Weights of a small GPT-style language model, trained from scratch on English Wikipedia.
Architecture: no biases in attention or MLP, untied embeddings, normalized queries and keys.
Training: 1378M tokens, 10921 steps.
MLP neurons of a small language model. Each row is named by its layer, matrix (down: output weights) and neuron, and shows model dimensions 208-335. Each number is 500 + 25 x the weight over its row's rms, rounded and kept within 0 to 999. Numbers have three digits each. A neuron's up and down rows have the sign that makes its largest values positive.
A block is one neuron, or neurons of one layer that tend to fire together. After each block is what it responds to, as a language model described it from the Wikipedia text at the highest values.

L5.down1221:523521553471498495481561482496511445505489536519485502491457514454481529518529487491469442501519471514495488520510479519506508477498502513466475452525506496492490522516533447502499537489454516521477468536502502500503479510508497515478507499531514469533488446509484515464500507493480510494520503490511499470487493523525479499500472451481482484451470504489478494504548500541526522514527
Year ending digits

L2.down85:492498496489478466474537521497470506487518499549534480562502515463491444511447515496503524485514494534477485469497519530511515494506538490559490528538494480449453452484524521477493477501486506499488477500479439528516514493501511450494501477513492497502536455431460499488513571528510513527511523482555515511491486497491509523490487516453539535534487541518504518530482530503508500555504
L2.down110:493444502519474493484503484522465532507435506510496492476515484512442474536491481498516516497509480461513495536535491505496523440546509466519468486530487504484478491483498489512493513525468482545462490522465499520517469460450478485548523514528514502563474492472479501513462545517503474543416492470475524523495473516488493493448497548480508508451474527507475528480518529426475496506478
L2.down302:509476466512482467497450507477489486481602505508489532490472476523527498515469498480481469534499538505468465468485515485503461520520528506528480484491496469500482517518463489460511467499485499495471499487484501529503497470465470486484481542507520472500526500441497498477536489499503509537571522514488470512562501509505545546451491514495490563466453507477461501500536528557499473475439
L2.down404:511525520499506483479495472495518557506581508504515514507518466517559449508452459480510495503456532510531488432493514493481514493536460426520474519524505500558535467469522472515471524504519476482466512493510545499505506495539501498488472494516489499508492477512527478480504488517502491497585485508506492531474488507525521542517479473460507491499501460505486489526454506572558500531518
L2.down500:511520446510468516489463506486520490548516497490502468536523540513593495490535512498524495525488490472512506490467554473512469495487515484478492509515465522491488538515485492482484513499510493515489518479495523543486488480475494500503490499506467472507494493486511485490509509523529490501632478472521408506545527514536466518466502490475551490491509509522458529550520472632514452502483
L2.down923:499504492513493461476522512510492454521556523504518539488492446514538522482512532523500505484495505484503528465445500481472484494557510502493502455526511483553465521489491565501486511487520559536528526500546552501478493493491514518481487504443455542507506512461499510476510457505508492495576487509467460537509564550475488476510522531481524485497508547520482490460492465545522523481502
L2.down1345:520493509497545489529500465515506504494541549528499516464475516509556496467510538502504511467541503533489505461496486491510496509559516478493515469434502545547515525517460507477497489486532493523545533501516519527496506532483474528483499555497464527478562514471472519499515496522473504474520523498509508530511459483535538502487516472523518491489482481511508452497471474511534508509505
L2.down1465:510513475521504474481501509478530529506532498530479524466485522503588500508508442514517540495478485494512478523536449506521479506481501491536472514535500478476483522515517476476483506485468527511445462506527528505479513514478512505538541521481508528499524470516494509504485533467532512507594496514534426485498508499537491496449485484450517452503506507469546480479496513612529519521505
L2.down1549:496484526427560504526515501499458457494515543519485498498491478500532538482495498472484518513503500461551510546458548505479469501510473508478478490511529495507508509506485562509480500501477555529571507532503509479504528520472495477482471483519465492507514495512502476475450463467485501478496486555544528518487481493529469516512532515522508516516490479528518488466497482493512479495514
L2.down1606:546459431442512471464532447503505473501512533510498544553511469506499498545528480495469483490477500484506521475497535465503489522491455529512512535512518477497495537507510457495488547464490523524502483506517482488470458591521500531475432487464509485540537488493517529483514499470444492510525495529518502488523509536485501510461526499506504510492524513476538513507483432498463509502521
L2.down1612:525503516526488520487461483491521510495545534535472478463487536513618514564539508500498528494510536530517521471513504526466503523509482509476523511496482492504514517473494480499502560497484489486495488488493513500488481507486525489515526479488496465519491473495489530525521540515465494498654462506488468524496496486516496563501502533482477496486521486513506502519486509630497564474514
L2.down1687:473508483510526527496479486518513497462548519540517526507520496500643505515523508486520479498507542504492543494525486511493493498496537485520478477484513481507494489518509516509516483496517501449483501513490485489504467506517506485505481498503523490485519492499468493487492496499512473494667502486484437485532445505531509553454428534513503461481473503474491498501492481638507489492511
L2.down1828:452494506466503540465478503514508441553514544480536521500514509511517512527475516474561536546502496498498516549495507511505458524528538536512505517488516514505527520491499512500490490502512505515504457470513419508530486540520489490526515474487540511459506487487460528543506471497542543502524503494506483504468520508489508454512491528501529517533537499502500499448496577512496505524514
L2.down1918:489486514524539536495462512484510480499562498539488513508467481501572510496535548474514500501509476490482518486477467480483514475531483499488531499460515503545497488496460504538482500484481518500546496509515485477487488492501500522511525497456493529553509475483527507519452435486501487480544516478479458511498518531521453482486501496511496526522507499517478508514463484542531490500514
L2.down2190:494539493509511518471498491516538482514508466483500486507525508514572464480496500497525503467508522486485510534498491476492459507507537499527557541501523474487494506521506483535496522493486463514498501504522482478517481479481488514468509488551484511479542450517482481483500528508512484473576451535472481504501500486525469482494528489483547487488524495504511537513520467564479524488485
L2.down2302:504483487467442489460501472517508501519567527525483479505531536491517461473534481494509526468543487484473531516492526482525476500522536462498501500500522485532485496519522401496499458475456507509478510491465500519474451515478483499447461528484479503496521485498492494504483525520510473541555545492493502530494490503510514535458480436543488475475514506501499483516446532546477476499451
Place names and routes

L2.down185:530499511491489541478483505478515466471537508519495455493502523479603483506508492527500471514499496527506547521503499469539512490474534464504498494467522518479501493503463522500491532503493490484512516488547496508493474500521498525520461473507464504442498525486519484522477490484503532500534452487463384535465491503525493514515507463523508507514511525520505502525484481532532497510507
L2.down330:521481515536483534525498494522507488478496480511533479492523488490533514520497495498481559479492472448502500505537465492494486477490473519492485512476496495482504491526511504484538514490500468462532474488458466528461450500496512488508501525529495455484497532552509511517487505528465535511528485503455455542464459536491481493513518515520481539515527507523482485491486475528482557524498
L2.down601:538500515469533493515514483504505438480522494528492505475441503508557471511548493477491485499507480509510449440512487481454507475500522502526493462514495485494486476540495495512487467522531508501503509532531523479501493555521486498467490509516527480504480509479510459496493509524502492511569477563457496485484491482483496543502489515485473468551519533490516506479514491582491512492526
L2.down699:485518505542517560460528492472519514509492516496513484508493468533516502493513502496522497541506502495484549475521499502497493475469538502536521456482497510506497493475547480534509470510474492483494481492533505502494514496528521542492494514473529524470524499521476467519500538515520510530529486500492490522490515490510491523453526478506482490482509501472510530506477464584502510495510
L2.down863:509503479521490478500455505471470506528487512520483537481485569489561494484475493465496522532502531516511481513500519480491478486489473462490484474490527506506533498522506489541518472511489498513472457484506474541466497532476484501517500494498481478504489499495528501480494491477494502468566458505502448468458500466512491459472454508478473461519505476495487511495469513582488458546524
L2.down866:498501504518481479483481487509517498493538495518529472464489464485617511517498495496510512490500514505517498490529486488525475530499512565558551499506501493537481496509460508469515509468473475455520516510508493543492483487476477557497514527501524498453522533523531511491507530485514474500592490516470481468474493508480475518496482529501518486522514508504497541487515507567528520473496
L2.down930:479495502495527542517463515542497512508496494444465516520488489506530477492508503491504541522551470530533465472509484488459505477480527481472521493488494485498520531514524466522499480510450520483512502472522478514464469472532487515485494513475515464503453529525509531477531489518468455469534497511453445544475459449475483550500544507472470515476528469480504553525481499541473497507511
L2.down1154:485501501503563499492504499502515482559459469511480492505555503516497503487542517499523542509470494502485521467507486500523446475461506487522476501491490480515515461503511492519486488494496442520536498474535501523527497516493481523491465524469543505514501506493532463543511494486526525513435496481509480507486469525478542522499486479490521482506550531502480509524528496475535552515510
L2.down1236:463508495498514491490514504497510466482538483513468504486517500536584540538486484505485478499509521562497516488502504494484511501497471500466535489510463495507505503496533486452521469491512515480490506502535462484487497510526506471474486464507476493480532511477512510438529505505522478474624500508492431492520530511508485521498522483519529525505486497534511504537488513603491461474496
L2.down1522:496463486523518519473476500530500489484537564493508459469474532516520465497515527488493507556448503477509507507527458469503535474524530473499536519430456556494525468523408508509497503514503494509522498482513505530485527486521503496514511532517431500489501548512510504489495479513498548542535553475473460459519468484519469482514508497501472448501548487515439551481492510512490494497546
L2.down1666:524517557483471541454463460497477520489479465496483488513492547478548509483489514505485507501501500529486503483482496491534493534487511498528500458498503496505522539527553434513505471493451500471478478494484464476492506535506511505469497536507527495522522493526470514499497538489539495494506524524487477490509483474495469503440495482495516451500515481502506521530478452583521517486501
L2.down1755:514543506510486478486487502480510489503484537515489510515491494503613545527509535548481516499494520478474532508509483486476478506475491508489512539545548542501517531508489474447497477486460471520536504504494467493459509501509510495502486513510523505470484462511516491513494502482562488548529486522489462510465486519532454515469516476541495488544495500481537487491480502499491528527500
L2.down1910:531504514502516509542504491508497485525509481512510487474473496519690508507497509504492499507508474501496504504502495519470495518534501498512517519474487476499494495486496506488513506520493502508497491510481501507501504480502489498493483528501477512493503492478517496471482505498508521521669498517498429511488508493491529526496473496510497485519502522512503499489539485685501509497491
L2.down1944:526510516487495522508487471487536494477584529475491465520470506499521487507512505493526493495497474542483454492499485439474485489494534551503509484491502482508510482487520530454507476535461479492465488490469521458523501559480508508494567546534521497502540498511476511489482494505479475486570508462468496474487448498509497510516483513589502511465482509521510478522507506511478440495510
L2.down2164:515478516497481490398431480521483524489508485480502502487503545470639513518495515500504496512498527539516540483539499510524469493484522510521502484483524517495498507487434505489507475522495526468487503486507491524495505519498526526502475540516500513492520483492495512477433500461489500524555496516449440489492461479491478533502511513498519517533524484487520525507508491570486537480495
L2.down2199:508497498520494487536510493512515477465544501496495530529477478509540473534528496518507527506468520470498496545475483509461516466477498512526553538507493523459489517511474541528493555507473480486508501488477477507497516504464523505481531493490523527489462456529458502563499491487504485509522483513499522514482484469541517478523484468504528545495519513496524542489482497520499478549530
Range dashes in lists

L7.down268:546482487513505484492475492455498480475443509518571475519491473511469479464498551516470478512502489543498470515467454513509496557518492532527477490474455436509485527537506509533570500517499525488485547556527492447463451491499506471531512507529491488499525527467536506487494489484502518470509484506492516465495511479482511509475520450516464533521521505476501477511487481444499487466499
L7.down1218:537478470505485481515535516506505495500514443484496493540479556498494508468490498486479518469474515494500556473512503509512484566509520471483536518497521499501501497481451474473495483486498483484453508499506503519476464499468510525467502509479498553506458531525476533499463494503538470499456457531480499492488510522465512505486470474479550516509510503493505485504471482503483504476554
L7.down1316:501493491498501497500504463517494550520474496527474498511489517540505478469470491460498508504522478460515455487472487500488522535498488468520543482512458508529497503522511457503470494520455486469481494494480488517467532498475486534536515466479532529512491496530425534475522479493487507495503527476467545495499506468508481477518505526460463491458538470498484498496489457523507488512513
L7.down1683:481529537499515511529451548516502513495529522523487489506517476498455521502524510478476552478485515524522529500475493549555503527482506498516474478536480495481471460504516506492492455458508440463496489519525475475527493536482535498499505507517495510535509470511489488486468439519491505481502537500508482523522483473513528520498486475478552525473504460573518515488502493491516469520507
ISBN number separators

L5.down178:514423512498539491524560499490489525488482509468459510484468474519497515501483526480462470476526522507481541540500500461485527517515550505497483499515521520519516519501501502453538472475483535488442485499496486473529499510474512529524541547485464475529517520506510473469486546500488500489480512463514467533514494486493484496467493524493441502480484517506504464523481518492515484442457
Place and group noun ends

L7.down34:523476507479500516499540539509487474490450471530522517505507513504492483495477486498521520502470530471454517550482531491523478517475474516462502521535525474502536484481522475482514531461458472547528441561434433504486498504501479491487496515512504522520496470493498512498499500471511500534447513487481511490524468491516500486480486519500530527504514485455482486488507482520507519502531
L7.down413:495527488446478508472456510504512493485520507539491556489468486502473492514529533481498524468479477505463484495538493486522511541518483474507489550473494488520458489464474514480448465462504538478496469487502513512443478494465505527488514519538508479442477466476512524492518495494486503494488490508499549477516513494513508455487460452528480543499493482505484547504489526506498518483512
L7.down1871:500448525496460510477510510503456486462486501526457515513505482535507451496549539521475509540524532485480475505517534483516517519523488512537480482499481530514487494485493527515486479477523490529518495494501459507492507526492497532534519493510524488486520485499463497503512467488527495513461472500523545468469466492501535525469565513532524523511500563491472514462519475490501475488496
L7.down1912:489475486540540553506453475455526516481507534570482520497514545519475487475507542550489532516519471511482536515506498519454496502523455532529507507483471472490478485502501487528489518508482517514545473487523462497489486484495499501513462469472481507495503454473539528488510470530490535519481501438515540461457518518503501497490498511545494514513527447492483511531486467504537515494513
Path and direction words

L5.down1716:477505530532502495439459457486529487516521475512528543518537490490501486550475490477473527524495458481493512476496492500485459513493527479434516500474478495508503493504486511513494489512524493476501564486484505525535509507462531502488515482526446493511523496549507511460471469530546484458492481478496503468527516530501491497488513517508514515470496515505489508509511489499480548499489
Nationality tags, adjective suffixes

L2.down295:504487526478505501505488509526490507482543447501491484507536506468550497487469504480509482498527503515527481500490509467500523514515528508467490455531526480513471544509513488454460467491501498461527466477497487483513532495491533476504488515481528529482536494487479494482495456466515472469604521488531413499509506481517507498478518509486516525500471457550484502502478508611523474502544
L2.down581:466496518520503540509473495486505479509566492488472498524537529502559532510491520496521500550469483506542517487501476460474508471512531494430495519462541522530478489546500489482536497502482540453464517495485482517510517544505540480500473496521515513474481491468540475486442497520492487548585492501494434516513501511499504489534528497521517475469465530551515490535487501592489529492508
L2.down597:524518495495525527458496500501500508514454488524487467513501473528436522503517523457505512493468503514515515464474439507507497484511496476501489497518500481487499489500474514478491514481486524499495438510513507540451512488539519486516515521500494526510490504485523507480480469520505530466407512483470538507481529501541485510464561498481505468519446520519480466514545521405492494496496
L2.down672:481487532520493514547531460467529491535473547513535490448545458488535496490453499499481433532483490546462538521480445483478558542478508480501518504481479492488481540528484525516487501482527529476462486517515523536481459500527483482463499497528559488520470485479491535480551496476482496501521490503509527471477474475493500448474483504468452490484520481515467454444526508529470543552494
L2.down860:510507497475479513453489514493503466483502520494508527503514477480561538527464506518504521501493500531487478512502519489478512504432516485503510463520519524517513541492523514516469500486492502535528513478472502525504490524512475500523525525504513515518469494489480509489485537481470505500593563515556516499564501450490491540503497518506511508527504516482468514495482449613506527483525
L2.down928:497445487526462506502521510497502505481510532500453494448530510505591490510487484516494523486505514512503527464474483472521501502475449509531502507512465512520546491509480508433512509506529515479491479495553513538524497526484502555509467510458470525495507528514462478464529462462489452480594474499475452491488469452479506488442508507482488499505487480545477496454475493595525508517494
L2.down954:472476458496473485481506458511498515523509567515521504497488473511578503533504470459488528514479507509490467513514539487512500452510510478521447495502516488498501521496507506533499477496463499511483485514538509516499514507500518493525490462487479476487520515493536531498483528516487482497588481478502449520530517513490493547465522521537495505549508493514455489479456492584489525480534
L2.down1210:507503488518494475492438525524558506527493491462523531486513528502519531525483498515486521499519484502454493526478429491509530541496515486505473514511503481423491490480441474517470463465488556524468512487499461484474476508487500511494473477478455499495507502529512518484506490515505482495539451534493463544518449493560512525478488458526523483492514506526524499486534530534506481490484
L2.down1255:490488488514502517476458481505494498495572494470501521546529535496621516521512524478491503504488474526524538488499479469503485478493542467473509485499531489513481511501481486488532501488450509438450496507488516483493526506490511468509472523530542495483481490507505486501490484503505486506658469470455360480535507510515495486502508487516474492483485489535501484512488510657485515521495
L2.down1363:523509476490524478503503495506536505503547509501495494459486500522557477505483440450478507521486444538518511450507466453498498521484484486456511503501492487467463477518497494510478510487483503485499466516553501488494521470494550467503482496505531517496472497526479435463489519484532505513582524494474469519497497502491499519466495476509488508566505529488511552500528497576502539503496
L2.down1637:487514462508488514475438482497505502498551513487493516500520545515575520503509505472512450497485483483495530502470481485489456533498531451478528494458538524525495527528475502513507479493442497478506490496478488521446516491472541448500489523541514517475473474525495489460477481492561472509636463464465400494498554521503487517526489487518483490494469499517487499534495557625489472509480
L2.down1712:489493500521454517489503481534467543511487528508512509465465542442515513539570523471499478490479468502451501496494479488503449502484512542498506529482498520530541486512527477527478486517507519475456487511488492534506490552496485463502515502546519467486459548457519499490470534451494501508503522516495510510510505487484490522507458488504488517512517488508515498533526473514550537493531
L2.down1733:507544521519461501492461523531500490500483506495452485529569524475508517478517519488519479520561531467482477459483496511488557491474488491446495463504478473513487495536486483478476505519538497481538518498523514458538542477514504491499484512499405513522508499484469517487478540545514492524556497488491518516490511510478513496482457497543503500525505487476509515529462508535450469479518
L2.down1916:533503507487471495530484520514490474519489506504453534495519532486516496549504539485512521491526499509494480499547485425489495486479488481496480497509471500477494507511534492479483511491482551505450505464519494497491526491489528495504502524467538504506431523517464477534490512558554461550559496457524449515529488483531497500437495507505550502516482521511480518462488501552494509470541
L2.down2159:486480509511493484480503500505524511485527493485521500497492501486476440529506507470478443490455501499469466484543469475459466492486507534557505511496515542469479535490524498491498495525466492461466497494448468518470479516513481484478527508517513519508557483522481502505490527538498544518451497487486525449514503483545506475470486472471511470479536492477480494526491520466541509493463
L2.down2181:479551491480522543468480510494480493518530514496492499520523532538528506523542521489513512518472507473491515521461482483522516501502511483538495504496509517486479551524503494469468472471499536519497523494464535489486484531507533505495521495468519535467517509502516508518450491536528505513521465478466503518509496488473574488526525515458513480536473477519507493545533491531522477534510
Country codes and names

L7.down522:531506491435493498495472493521517461517463498492482518573533507479455464474483501467491495548494521499494515497490514487447487503506518507525501516492504517525536484508482497520501538514460509462516526503528513511550527489497491531448480490492493466507486498518485488488514511477498491489514538486512489523530490502552511481514520480490474520513499501524528459502472464508514483496548
L7.down524:483463461475464499499517497491493486512493490479488522557468513494501496454483516468506487520479494477483503475510557525499512495503496488530519515523475492519496515530509504504483496482495502458528487502486514486507490539522500493480482492518504490486522514496505473487500518483482520464489511497492384520505517487506476483476512489468501476478490503509513542482466520492486490449540
L7.down932:553545525501484477547528561509515456467527472464520534544522472448471492492486506505520509536511529507466482499474499470505522481495515483511485502544494509516527534511490496497499524515520519502490531478502491545467468550518511487482488531530468514539497483461497507483498496486534525517481527526528443512484507477474496492476475481500467514475486489523501526465493487505482471475497
L7.down1483:488554537512509529495487494513494506520496461509510536521501509484489525494474474496495480511506489514516503491505496477509531493492528490495494528516476517512480491506514535491516515489474510502467455469500524470484508489448509515490525519484518486503470502489501525487521496497502506483526493455492509502451523522567487512499513502528529526533479478456506468514548476520464489541522
End of time phrases